config.toml
num_hidden_layers = 13
hidden_size = 160
num_attention_heads = 5
num_key_value_heads = 5
head_dim = 32
intermediate_size = 768
vocab_size = 1342
hidden_act = "squared_relu"
norm = "layernorm"
norm_place = "pre"
norm_eps = 1e-06
positions = "rope"
rope_theta = 10000.0
rope_fraction = 0.5
qk_norm = false
attn_scale = 0.177
bias = "none"
tie_word_embeddings = true
parallel_block = false
init = "normal"
init_std_qkv = 0.0486
init_std_o = 0.0
init_std_up = 0.0486
init_std_down = 0.0
optimizer = "muon"
learning_rate = 0.00261
lr_mult_qkv = 0.5
lr_mult_o = 1.5
beta1 = 0.9
lr_head = 0.00813
max_grad_norm = 0.5
warmup_steps = 200
schedule = "wsd"
decay_fraction = 0.619
decay_shape = "linear"
final_lr_fraction = 0.1
batch_tokens = 16384
max_seq_len = 128
doc_mask = true
train_tokens = 158900000
max_steps = 9699
dataset = "wikipedia_en"
MLP neurons of a small language model. Each row is named by its layer, matrix (up: input weights) and neuron, and shows model dimensions 0-159. Each number is 128 + 32 x the weight over its row's rms, rounded and kept within 0 to 255. Numbers have three digits each.
Before each neuron's rows, "fires after" lists the tokens most often just before its 100 highest values on Wikipedia text that the model never trained on.

fires after: "v", "the ", "c", "S", "r"
L6.up682:188136138104188085144097134138107200096168122109107103106116160115159120141075123114116145085089126114125081090105073192107158146165116096121159146157147081143135105171111155089124157123120070147119147120166109150137148109118154118123157115148099049116106126086133130112199126150194130126118066091124125121095174149136099028081109207143169136177104115119107117146147138206150216116180139119053129109154072118131159125149103134132154130153174156081127135127119149073123090095128134

fires after: "C", "re", "U", "c", "se"
L8.up728:107184132097166167088127104143186122122140113113123074084109134142115141177128124141113104118132119125136110140052199133152110146091132092150093154180122127145087134064080162143138124108145208145067145114161158116076122142116134119118090125116139059137114137177141084154178161079129097145064143125171138165144088201112087114104089135137103118113194198168179116057086161119148109094105121178131148149090148159137142126166130099080184142167143149149158161074134135112116132155048139

fires after: "tr", "enn", "N", "n", "a ", "M"
L6.up506:102132095178169155109129142125125110147116137104089120138113140129142134063128132150129103060216141103203123128195154153151136116001142120120084180128133141150146127117159109047110127088125083137140046116140077121152117153103111137076110109124134120156123085206128181125102126150133095138142159088166125138141081174079150118089159142128113158133165147128101060121114123113108171132151073088091157138138150148157162144094147125136124074126096090199096141144139112180157174129130180

fires after: "R", "G", "c", "N", "w", "L"
L6.up455:083098149121095082127168107136135138104104110129122124134127123104095142122090075144147181139103102070139158186108188096133069131154076088137064175147109138099140165135158138198189087168085141149142168138163107138096089106107178193127159099157170124123137154172072124100126087148105114172125144075154147068112132221172172105081159129147175112058147143092113137135175118155154147140104104170131088062178122096116165100122120116109152168115119105139124108197125139096107117154143167

fires after: "m", "M", "und", "spec", "e ", "em"
L9.up425:070105117111140193096093090134108118141088164088180176150137180190169101093098058105119142156108190116122140163157162094173150146111114098049075087109112129105142173127170090090134163091124118070123151136132104137122133114157162105072137116146131130107108103114189099146132157107153075166087125062140134077163116135112116127170082153166156175106113104151165078121120192196137124108190153136172185093130080155142101156117123106113107134180118122106182118129147128133182179130108104

fires after: "p", "c", "at", "sub", "C"
L6.up697:120161190150117130089161113129082132098174118106146134137146162115109093155157088134143099174051126074141115152162145179138196134217117078126121146094145110129085081121107124109121118110160146128127130092134137127202125120079145084126133157124091166165078132144179150108128100146176118052155147119145111123071145152093141144124061139141194138134126160080138115125144149159107141138106163124084179129100148076105060133201141164187183139098061124158102109170161078132127094113082090

fires after: "l", "L", "V", "n", "N", "v"
L7.up412:128119163116149103172177155117136144156061125110127124079093161177098115157147081128153105155094150116102179190159138143140129098092119103112102087160113143137105184133188067122154149132094180135108107128106117088094114137171098175145212141098147079071118162067116084180126134128103109164135150095076166105151154121098146064170123075107190141125099107126060162134135051112121156128166066125123145144093106105157179107111111159107156109161139136156109075113114153181136192098153091

fires after: "\n", "Ch", "V", "L"
L8.up186:113126153130097132108072139115094170154138160158126161097108092145135127175156120147097043096119151098153088135131107122147119119162097171149117135138161108153116159148161100093146157123155105094177122109093098133118072090130134162180177120095144097161143155128161119114164235127176138137078148117123146121159158146184169094156078156128136143107085118120120116154117056106088201140152074080103112149160043179095158047074134158127107080126094102172150148079120189117102097113147158

fires after: "ch", "Ch", "b", "ph"
L6.up251:136104040077128128097108089141155138078110145084113131111082117161071172067148213125180127123138142082082158130175112167132072091141124094178144134140155131107128109107099095091093157105124147182155145116108152136133162117076086120145122145179104158129072121037144134157106148125161108175125137129068098115117103167140105042135166125148164151110121193139135093117124177197118135125157111108100128153088178071190109128100134127138117157146107188149124100130150110154142074165138156

fires after: "S", "R", "D", "K", "por", "W"
L2.up222:066119116098136127151150213110127186103145089114145137140138128091090132109138088158180134143140092129117159155170179171129169126076094080167144147179129163138085090094072200138084160124108072147136075146127108113084106123113174140109180150144159159069094148171126145151188192098134148080135176120108126083145139158215150106102153085126133106110154154119102094163104070118131151069124097084133123157109096102117158098080135149122113157134098101061141124160118173074115080110122143

fires after: "M", "G", "m", "| "
L2.up601:057145146122115110109086095168125093079134089078099160137116165105081157085111088106164124140075132109092142191173157152085101168079154143075082058143153111136176136134150146137066130152119130121118169083121141133146098168143141146074175119112126137139144162098111119100161090159099101178090119131125191124154172157158127156111143187097131180097123126148096042093163100149149186100179129162114121147151139099078116119099106130171124102114126123203100076107201152132137167172093141

fires after: "- ", "| ", "l", "Di", "L", "rec"
L5.up545:118119170158082094116115143128101150145109132098101211116127125103130134055101128187114145121107117130128137140128155119174115187124127125205067090132144100119136133152102106127177183123075112135097124075107175135165144194215104088104110157125131110108082173159140120121105067133160133177081117075102185145128161178165192124121144096123114139069152057110098159079108109154107160161117094128193139084162072127085106153122126127117139152123152178143046101145143118122151128096155155

fires after: "L", "le", "S", "R", "O"
L5.up6:144150117106087150164096104155118153102146118150112068138127125126100124051075127137113178118099083166179161119129120140127173158142116087142171136128145111141126127051128141105104109086164108116150159117095059086141101178127098104079180132099134104110122138094077150138100216203147126138130125113177131137128117124138139116063145163164131112089182082124205085144145143080158139063104142145120160231123111138132148160081146136117136163157117131160161089167153108175131064100190150

fires after: "ro", "tr", "ar", "h", "ok", "en"
L2.up226:128122177162173145134102147088037144137104170094152199159158085173151094097142099088133113122129157128141131087137169121142191107116155174125111095129203140124090104172162179156098190088122159174159130077111112111067131167092087120096155144125115095158062091146139156134129186089190112124117083131143123115068049134108161121065112103142157093154141146130108124102148090127081148158140176092129165142172130162125129175100087092125136118144136171116122094091141106191140159080127121

fires after: "'", "| ", "vi", "e ", "Mar"
L2.up56:136142059109181143127108120108089163120123113092142135109101091139150123100178089186078132155185114098096157140147152130115123138111130091163112113126157125124185139075150149075106115111157119114125151099153100149099159126155157147120136187197143070086112150087141139136089111149145142162049106127114141128104105163135115238166091160161118120082114151186187096119075139100085065135180159143175111154172115128057073081107130157146102050142107121067111138113156135151174137147122146

fires after: "al", "il", "un", "L", "mil", "Un"
L6.up629:110120117084134085094127147167091112129082161128137141172065139167096153051145163131159106141120137082078117104093116155152111177116187096151163155071151112119162132118111158154177099153139095082135111147122182119111156115063120100123106142136086094123153118092040114196144121115112141150145099095133158129144144136110151112097118081174126155099138139137132125152153151140091222110072162110123129200137166157137126118158101097120229134132190107118161181144103078176164102147136060

fires after: "d", "C", "D", "k", "A", "Ph"
L5.up122:137070160144119198109124106091142157122147099108164145110168074130129072123101107142130157179173163065084117144133122118169213121151133093155111135166188149157125100127143129149110132099095081142111138107067108070152176150087124123108136070131070184095141156184105151186144129134137085099124133143113123188154115105142153116157093143097111190171124120083143206110133166071108121158091181113137134075141126139186154092161118158125101129168147122050098148110121146079057109113146131

fires after: "ali", "re", "c", "fac", "cap", "se"
L8.up153:113138127093071113103089086168097126156152112186066094113131153153121105109108124169148123067099112177185180182121138158081159184083091158139134143161123171128097145077139124115115136104121125142117136142111142192128155125151103109136172144157121156105103143147113129132136148136157112107119148044152060086086065236103174166146112131154110085125139085134160104126087121067178144121119191180147105151158125146078142153193196112103180114157097110089116111105150114110125143165109087

fires after: "R", "W", "F", "1", "D"
L5.up249:120156110208127109086177153103121123113106112112125090148158127130150105091114103160089176160072039115115189138101127161105100170134070068173179131165114130144134085147100120093130096104163139086098153121095153090161124176128077131118190123131116168179141160116051150164121100144120170147117123119134137174161107168154132121067152133156071130132128192135137157116147133119145165146152136155138100148072101102092141087084165186129137115133156103174128120119153051128179081160074196

fires after: "| ", ", ", "F", "M", "V", "f"
L9.up550:129162155133119115094078104176120101090138144168081137159080142143104109115112088095114087150142160137174142136078149098131130173116156114137122156110197126134047120113155082126111108104107139107132125146142103149099123090171151161169114085133076086129115214138171119123150060106124153126124160096165128165131158157139130090109150133085129132106178153123083144153143111175128141084190157091196172132150137115144158110046126179094096113113132139165030034128177122184124172147154157

fires after: "Ch", "B", "oc", "ph", "S", "res"
L6.up243:138138105066119135124113172076174174144109114082045130091140086111131193113123104160167149121207147122099118155174069191145070094118119133134151130095157084150136122104139083149141104133165108085145121161135056171089147143084150105130144113097092101107069103161107147161128118188165102100092127152208087136147157140099144101153150169146133141121138088096137109141122132163165115120145161099102114218130108110144124141131105122191079130148141170132050089101150080119127077173130083

fires after: "ro", "one ", "the ", "m", "M", "ar"
L9.up627:142166109144155068101130159136079107132121168135112146083126146162143126097114131070108173136149158100122095068184166165160112129088138125164061079178135122172096143129168094111108172120170158104133091079097094147128108135117070112077115140115173204132082110141139129146106106126098153121089106113163150096134160100078126192144124097087172131203113112197109157177121108134127192079112165105146157083170158124114124160060094067139125113179122104123176154144057094092149147110117115

fires after: ",", ".", ", ", "| ", "\""
L9.up394:083135138138126107159136105159173117118112114119135102139135132146140111168125118142137166111059072111144104173086129132146171096134108062070110217171107104088118109132068082105130148130145187123151170113207153126085148082100115138114095180156106139140110152100159097119088086122116116148079121125009163115176146164135114098153179192156154127154098128120125143137124185114089181142143140138067121157144183160147146098150130078106102145112214193132153092139151098142114129122098118

fires after: "el", "l", "L", "p"
L2.up652:111090133122066094112158203164111070120099205176153130104141092128145109126155140092087169079123137123136176139159108154092158105177112114149105126141183095129169205113151125087142147074107077129158140144135157131132168129115143128119168138168137085127164078156137137090111080163096119189089113087155123086118189168096179102121122106107145163099144145128112108141161126195154168104141102141105096160157136109090113113095131101156107054134068112127101189112064082188166106180156105

fires after: "C", "ev", "R", "ur", "L", "t"
L5.up613:126127093175117153083177145074163099165116119146118129120143137170145156155085129088125118162073102203179092148093123149083128133107158084123155161114131133130114129162079140109118109215130140143120142134193082158185100107076077184092100091071108130172102154120077169121187115161137111116100158124149167150084125169140158115142052099097131059130138101169174134079141075144132162089083132164168125155122065137116169123142189162126144158132121071064134137160122146099150122114118142

fires after: "d", "V", "L", "B", "r", "all"
L2.up722:121158133184147123104074148105140168166128085055111128096176115132102140119121117140144206164131122139120139125154105159128099101200162103137149147094126168097181158071143141073118127135165130112123121123105151070146154161080146169104108117156083099104104132075216192122130154118092114145084163107160113124094121160173181105167166097126158183131076146105069115033208142078116163116115142161136121162116114135135147131118140123136114145119164105097112142031121125119080139125076145

fires after: "S", "D", "E", "M", "| ", "W"
L6.up456:130136110155130158146171143131119113183091147070096147109119129088131108096111130101129159090167113139116166132097156169149143136029169147130118136117165058156132124173088156061131131219060136119159109145065103124073147070109076150099193068124136130095137167171140140126183124112157095140137062118132169137168139135115136144129053094170201158152168130121165140104126097139113199114158114139159140085131114134161131140155151099133089114052123104162130105122162129114129103191127099

fires after: "C", "R", "D", "K", "B", "Re"
L2.up703:074130128087113176117210144157188154149165154098166140114064150107075118134197146117135198145111110114128137121118139155118098148198127080096128177114121135135147042137150141128110141137100083060114066144088170163082089194087129113101143155137107117086106128183101143182144193155171115115122165159175086103151110135166099129108149126138101156127184143108163113126123128132131099130139138105117096134167146155076129133123134102118100134160153072103163155123077077082179078086099078

fires after: "M", "S", "K", "F", "e", "E"
L2.up110:117125131116093187117126142108106147147092114104120125127165114084149145084088166080113138140109174143121173119150110194084087144122168103121112138177132124097154128081137138119101054114153186144059101167125109093107158170092166105081134133061158101177118134114086101142164131168108150116140143142168173160116137136181154112095079104209139119136140054139105101121128160124115172163156109132141124087101058113107124145132108090119022108119172171165131117129153108080099144169202060

fires after: "M", "C", "m", "D", "Ar", ", "
L5.up468:135176108114136119152136115129094132153143162131052162123148101133182147079101126078096113127131161142159108195131173145153078188100095108121114066156121140130158115124198170153097095165076168134163140138146152139128133143121166121132128099130170066178168171095157177140129144144176128104106111131146138118128093148109154151145107173175114134094100130067121158098053141075086160125172117137057157146160116062149150120118142115124112084137159118175119010062120176152106131165088132

fires after: "G", "th", "M", "T", "im", "is"
L5.up12:145123146115123130108043108134117152107145115141150173129116145064088154112159127165149167094114146187090102140108141155123138182060096120109123119097089074115180136130115161147102082166138166079104127115222147155149074143134101045113095114121099133176162106108165099109138122094117116106124112096130192141137173138111091124108132192113160143170127126116197065169129150105144164120064087199113132127116092114084149198131097192116078121129163128176162090146131157137168108170114151

fires after: ".", ":", "°", ",", "pre"
L7.up469:138132121141176136126082082122163114150137112174128104131095107161140181135083144141137081160174127117148130120091165140095126130110091224100096109132110089114116073123084151094117093124121186104088130121155075158068132151126105149115090138182146109168140103120193136129123174045112123127080119161087151096141105115133095163119125151167123176113107172122128167187078109100050145135164151092130121173189170145107225086142135133153127105051170157117138097106124161111121134137052114

fires after: "Rob", "pr", "des", "ac", "cont", "g"
L8.up395:114131136069100144116164095157120147153186147159100144182155078196116102101052110082143094205127117172174087117129061142115047136136127103098126099195115090159110112072117073145148123132148181153088067121132157139122110140069133110158148108160046128069085122125131153155147071119140136164156147124125189162137127152118110112157194132163163106193128186172105141158107134148132106104080127089117155169129123090165087125102130097131122156115150113158134117151125116105122147169133187

fires after: "S", ", ", "as ", "was ", "\n  ", "ic"
L2.up264:155172121161141104119131136147173122139108175129189101120115134132177086116183125102115140151113063104154125125141133160119082169124093165113096131077127146142181119145092098191195110130121082188134084148116073110096124117095147097070134109111131109157111186120056120157102042117152146163146164187129118103089137132133102143079153091140119131132173122101098165177093083107082108075136103114183104158167155155088195082126164126132086120139116096128101209156122095104206106155117136

fires after: "C", "S", "O", "A", "."
L6.up399:150108149089176149167143104143101152177144054137082151101099129069086138140124118111154227163159121099119114138131152149195177161136120130131147151161168130152122096106147205139088065067139136148156124120103131127083156115089189130113125126078152124112134119151066212139077151122127175113098120122150126103071107104113126134112159123128136157112144147067209115146098120137059127108099153155119064144167161161182123123167114122148083159104124114093172055133170112113159080144116115

fires after: "ali", "ic", "N", "G", "Cl"
L5.up718:143130159140131105174113156146182117121147098077106159131074125070122154115111128172144108120122138075090170159119092147106121118112044122129147163141100159122071103129132130145195154110144120103119157082135155164081133153055120185112144124192138083095123149143125181103151120149192146091154177094178204081138151134139141135148141155193155138093158112072125165158060097116140068147099129099117127070138168104129161062128153112082137064161117130098121078107134107094097131158096195

fires after: "K", "S", "D", "G", "d", "se"
L2.up682:144092103113140129188134127114098164122092183119118123082179169131152139158161093059149200117172095157154143161124130177101140140177101108146159155154137165123097181095140160115060095116096067118190109146110181122123139189106170097109125120112156092173103118131076123089130127131190145129119164171169132154160140110153129153057128130099157122144059116086108214139080075162113149069146128119128126083110089093106168149099150134127071102098115067110136129096110154084090130126183133

fires after: "V", "v", "ol"
L5.up153:181150135123126083065126161052128191073103195141142106142063150179053116110132112118113133142108173135130089111092132163138150135171197114111122122131173111115102207113130102141119146129157109148062173121126148139148129107117123127074138088133142129089143147143138155138169142058116067136109120151107142140058105175160146068126149093109185100098175146109125174149123156143130141055158108127131130083168189131113133188112184113156110180117142109104100140129079100166155133120077183

fires after: "R", "D", "G", "F", "K"
L5.up107:185146133117096149103087097071131203129164159108169122175142076149120129100158117123124160165086101138118179101132159069102131144133149110060109173184146087092066140131166152151124162146065078147165204162102129109112105173096155122138163101062107166119104120149105150117134160180099085116087098122080174132130117115134157104072126079104120116136139165096134125157096128143120144138108112135084099169164140105112161078082157137104171169198143100119175115151108146078110072197161162

fires after: "B", "C", "S", "b", "c", "a"
L8.up187:146139135103076128120111100108154146114186142168114172134101155173077102116082077069118136078149183115075102100163183149156075149156149146152078132110077092105123132117125161117181101105092053108152165158192134140080107134061141175178141145091152114074106091171159142139150200138170143140133115119189107162164164134139138154131145058114122174076189080124117136097119094099156132137148116141132042126126127145135163141133139130084100139177158138132136138164125120083111089067115107

fires after: "S", "D", "K", "(", "J", "d"
L8.up499:099118095165100149162072153128077149185111119166141130109102156178147063081105087159124189129068130148131147113122143128093140110137084183127131092142178102142135179183069154140136129167116105121103151159114170084170145158071165166037084120124147101177146143114137083177099159132138116110132144127074110105136147135086120131103145176137109160110103151107124157092104069190155181090068150118167143163127104101150105158136115145191091092082097100157087097117191140109074163140145105

fires after: "W", "e", "Par", "Le", "ad", "comm"
L6.up147:067143134119162121113130112166165099094097144141154169107128174119119160119152131128169112119180116154104154123118138091101140118089145073143129131162103177116127124157118152149124094042073109109131180133181184144109076121109162185118157124180128098126147116182140129147145124124119112109125110125064128085100149148116148059071024109174170109147120108116128088149067108058115149122122159107177091215087126123076122167128117101173119148127142141122164095183188141154167179123063140

fires after: "aj", "N", "n", "pre", "sup", "L"
L2.up658:129130130090185125183123112143094115152109169160202151115115107073131121118111149180152115130124129162132145178092090089081146180138145130169074099109144153115114165136037131090117138136159161149130173172146067117126187099090090135163140124143135128093116182123168150058116112090084163138129112096088107170120147129123154131083118087135129162127151068123140170098090082098165064076141107136126172178119138113157100125160098157137107059152173103108074136154159101192164109209121096

fires after: "- ", "1", "L", "3", "7", "om"
L7.up432:134164099212129119162146128101135139138072149108110148172107146132190133111062189112132179131123156076171130100174157076123103175106115127118105170119060126156096206113146173133116152134102183125110108149122127115178093099153105115057100091123142121091144102154129098104100068100101092126140110146111158129168136198115182120125117064101133054089153141137150152118153149120073146100078108156132135119121105126120134100069090190180092130172125163168132116199133105120085144108111186

fires after: "V", "v", "loc", "Loc", "B", "M"
L2.up591:138095123119089154028200171154085141088095177114054166142126127118101133122121109138091113123133191109130103126155083112141181113145155079121140146118157054113153153104149142129121097127132073138135145145134118149109111157080181119127125145167152131108103163110115133118139129188197016160146117139100081167121155196152065141147091097160169127044120182110117134115079161118094124111200102157117132131129175138127145140154141094156139118198135110126127129134138120117137137189152178

fires after: "N", "m", "M", "tim", "is", "im"
L5.up733:153165180168136053152128196153148116157106104102184186186135107069145109097126064124094092124122123095140141179121119127093073165118150152105132090129172166138126197156182100103081133118094116153087130143160091092146131094098117156134098116118095112155120099147123108203116123148122078088128155151114111153138196148140079157076050116110147156142100122121120088110122124161196178086165160160038092127162137117083128149084078139149103153128128134172122112176096143159160119119111098

fires after: "C", "F ", "tr", ". ", "c", "\n"
L2.up115:187197176116158152084049128109157091121111134124102185170139099157153077145151124094102105171134133120111114101114127184146179100159156090146131116154136096113097143092108125109109114162157145094163061069139135119106115116105138142141120129156188156130114175082170118134140138086178137067193105070173116107115125179142138081061154121168117137087077083128140084048138126158166132135162178109126138136106169118164093128153135105145089132125121174133125137204131169169127136069099063

fires after: "W", "N", "was ", "Qu", "O", "ember "
L7.up394:118126156127160121040145160205179041156097091127135143141110157106131080129159102112181101115070111104104184136157140100183114078149154135137122078118139134173113117173099139083150137073079085117131186114075131123137174152109132132158172127110187075142133165117116145143173119148026166130113166133142144100094119090158123155143126113114126109131147141105155136146170150108120080081167125106160058159132078101173129112128134084173158133070106148106180179132080143170130130152161130

fires after: ", ", "re", "S", "sup", "."
L2.up712:134108110144136149133122130120168080109177117118224095151122111111144169110097107072153163201116118136130123153184121170102153095121108124099133190109163138151163095179178120082092143113102108204202146133176109145101109134121156151123140080137108112126094118193112117101034115161144120158129160156120143101094127082095144104070150152165151147079109146127157175126082118119103096113161055060128169142116093108152186148091147167142101149111104105093127097144179161109180166128112178

fires after: "S", "P", "N", "M", "p"
L2.up738:177166111125110120108135130162136159144126112128162101191124163148079129079146085178121144099125151118102156186114125107188130132112101159161092082174154178162173207088083089116070088089136132127119116112170087137141145162171163101139147101054101177120069149173074150195142088116103140117147108077180139101122127154099127036149119112082093092125148121096131101100081095126148155105088095148118138130157153095075144156158103140065115154109125143169160155146113139115135152171200102

fires after: "F", "f", "e", "qu", "le", "W"
L7.up385:070094162145086183100140144125173128142075098153149083141126124073165143167143165073172109087140138103177125095101185126133116161173116168150152147184077089137124165153173198125155127084123119147175145152154078140093105103135138122173170087160139061126130126159126120096106122109147098095112104149095158139109135154145120160118091072121164128129211136100088160102103126125119111124093141120144073215116084134145143143111118100170089103106179126116093082173177114177077056073116136

fires after: "h", "L", "M", "el", "S", "W"
L6.up586:132182148130093162129116163097162132130132128122067093134122138119109152078083107095118071173147081070146163178220140133161127127121121124131094139162183099105132123185097113153151095143105132065111159173094049127100164140130141149131138134161088148101150153183146106124086107165123145169150124081157185107176149111162182104120122114165098091099173113135150054116047097146147150098119151159185093139119092094150169118098087085060097149112162129161135081150108131128139131168187092

fires after: "pro", "S", ", ", "re", "the ", "Pro"
L6.up627:074153173160123120109140150204075126112093095138162105114088120083164157154163117133163083078128086134098130133171131119087140180111125133103129160167138099169133110143044126145146125144099173150097060151068128201070076134149138105147128081133167090191083171115161121104105130114087128116128164132090138123118152147135076131143120201113104162159198118136073124133149078143101162134104126104160095140058108102116116108128160070178129110049125108104155174110164134129173173133118159

fires after: "al", "Al", "O", "ou", "il", "Un"
L7.up268:149105169179118165118147127096118074065157153128079120101132128107072128044183138144176112126122123169104177053164104117180156112115133089102068160161126104128136133102119144114148124156151062115097123122138171144072113115124127149142175153113089108126115165138046112155119076105120119137149134112091152129122131139063165078118095114149142147134165125122124132195183126162144157138109141162078144146142126149125135151063037190115188096150074120145173158165070133143141109152188163

fires after: "N", "L", "i", "n", "l", "En"
L5.up48:116134136149156120167095136160170080166129101171163114099130129118137126092108123123139105142106110101105109130156149151161132202121150116114161116080156151162111107116087106119144170125110184133148180190109108138113170149145138127173123127122133155086115215101125103119077122187067074128163137090064123117093085132175131106153090149109062173090138047085212203125163126076133132118188111134122145126090160119115108153090058183137124087155153085104142066169130136161153135085136099

fires after: "M", "B", "m", "p", "C", "c"
L9.up308:215119136041107118052109109131119148123113119113140157113125132133134091084109131131132118143097143073050117132131130143106138104154152119142063118168105121138082121142135174113119116146137100133144147102157160159153099120096144195125140156114148124046137135147198126163180143026132141075108143068153153122140175104127068108075086111095150172138173141095066063120069138144151132108109122131140140104191140098166129183145110179097128157135195091164124156178094142153142154141116125

fires after: "C", "pre", "play", "c", "inn", "rece"
L2.up765:139148201089121196032119163113135100173090089077144114176167183097166088116129117154081159135168108120083122058141128115124144095140174128157063104148121180145152093138123098127112130161162104098129172092095111065135161160076127136169121132122088161113149141161164164087126154116114143117185074119124103130130122119109142096100042142165145176149151126186133111123191191136154122134116161109126090098150100124152103140123125111128134113152084124137127131114189112127209147100073187

fires after: ". ", "t", "T", "\n", "\n\n"
L8.up328:092137181129168097127082143156120108160167084108101159138156145104147112094158089101168086108153168146158102106111095134174135113118170170090096089164121166091137143076124077117080139192122147174062127113156066083150136086123190122131178108082146164114054200104162126134122111090119090081214179105185143125159126120152088074121108065192196147123114144121129112125111104187132136151106169102135136161089116105158122191136123174109142169165140129113150136118132149111119101135145129

fires after: "S", "O", "us", "s", "as", "o"
L8.up246:113109154177118123091129177098162187114069072095151154175081194114079144154145123099145168122119105106113094088074128121152102132174070155104170159113083086192124155082177147086113092079153129124143106117141097138042147102120080167078098149106080127158147102156092120145183153126179172169159147114159096059143159124117090138103193165143109126161163100130169108116085132126136166124150132155124145146109127169105143146176120132095138116129103122104141132151208167104201120123089103

fires after: "R", "r", "re", "ag", "L"
L7.up81:132153117154128153087105118141136167123164174147132169188144133179138125138089122135095120116125114161081085123144124162133078119139108108121148111142142175108162120112111159082086136218106136129106168197126096140128069140087141134089140102149113141075100112093101189086110121075164175126159116107090090066071096163230181109159154108067118130134120147154168183189135134144146164101130142116126106142071140150117156123133171140112191136096114021128100124125142092129121097185087143

fires after: "al", "l", "w", "L", "we"
L5.up295:027110114127105100132092169161138129159072104070124132127148120153155130057134165107100107148097138158145108124102147110210161178165159107071118136158114172112100138118180179106172128127138106085212085124095088108101107153144098117113146094131120152124074125089097134173116137123117126094173107140166181085084126109098154106104114092151116132091119128132195068116203081148105176120078139112139130144103115160154126102155118188161141128116157060133194140181127169115153178154139138

fires after: "v", "re", "the ", "ev", "per", "c"
L6.up46:164120128125074103093129166134105133069113111107094098176115188086180097179052170124139136149147101145128092149111088164109088178139155089099136139160143162062112132162136157130101158207159176132115136156116078132135195149081124141142103146132143116091131135104153129159215124110179080122124104149146117099103110101135114151083116152132127135139155105147162100098135160147103151128178180098173161094102085161072169094116151163106098114147194159088087092139092119118180098200076081

fires after: "W", "w", "R", "i", "re", "B"
L2.up749:151140091164123091130194141151141167161153167081095147111158109108125116182087192156127204151088081170127130163082186108103107177149123130155105152118142177068100045156125158101128155082143101139123179151082138172095144118139142138088099139133120130117157132160149166127099195136159170131194135133127169181133132101146157119092135081167130144122167095103079144109063115129088098051122174075121054108054118118131162073108138121103108146169165118143113123133144110095153113134106129

fires after: "pr", "t", "ro", "Yor", "sy", "cont"
L7.up189:125182143099139157097145143148164120058128116097063091091085117111113076143126160150150111133093193121147088105143149156114090135096150121052105063175135127090143108123179124178125167107181119127096175102134116132077094165097100120075132103158131131094144080135139107109118153187154108127154131095115139202078200092108120136116128160173133105184133152121095082080120068157090137075106181147112140168142155092182131163115160112143195158097146171118125110079103132111149170198137133

fires after: "w", "W", "v", "D", "en", "ad"
L6.up33:132097117080142136070149090125140182061090167196212152099115122113140130152118142198201166125164114099082158128151188130118073096136180174137106100158130108086154088160119175089080142127106163159140157142115128094145113085097156151097153124130133111157148144143121121095127119098083110187070087116119110122096114129135189135110133129104126138118128124133140119146138094194136097115128117128157114150019203131140133130071078079199107120114127157143157104128123093102164161191150151

fires after: "C", "Se", "Car", "Col", "K"
L7.up604:140163120150136184107140124116165121078173084108095092116103177142135135076133099097124135139171137149106143099140121147114089144156093096120132164110140086137102110146105128061125117204088151095131085100115159141161088175088093141055135132110112152071110141072229207146119160122130151121170132158113015102095125148173140114111133093178160096138095138118092149157108124162097163098140157152164132157124133195134095157191144112102082133183093176158119092084121131101136080147129147

fires after: "m", "B", "pol", "C", "L", "b"
L2.up536:131140177169113078136111111147179151179085155070105125124134151134130163085094127133127148116085161093143129101138062107106143111157133141111150182101134146123143099169159122170071144144153144153158151118058144088127128150098000175141155158063129151153107095129133148099129154140114097161094146076100124215146157181122136122191156098170133059153132134085093084081125097104115101154131151169138143135136138173098184154156145135138117128112149159119110122073135139083194125079100071

fires after: "'", "n", "N", "\n\n", "is "
L6.up602:107121081147091166119148142172140055197107163161134094129135127116123159083114128147102115100099141120158117149183074111120105179085148081195130090134115150163145156142087133144081191093123068109140125083136101150133183122114148160152125167087136140117133131165044170146057131076053139140130173085140177149100110153163161184116104165158156111176162119103145114176110131148139124104119093119080144113141173163126146144083119088142114091101172142130131057099147172194116087170089132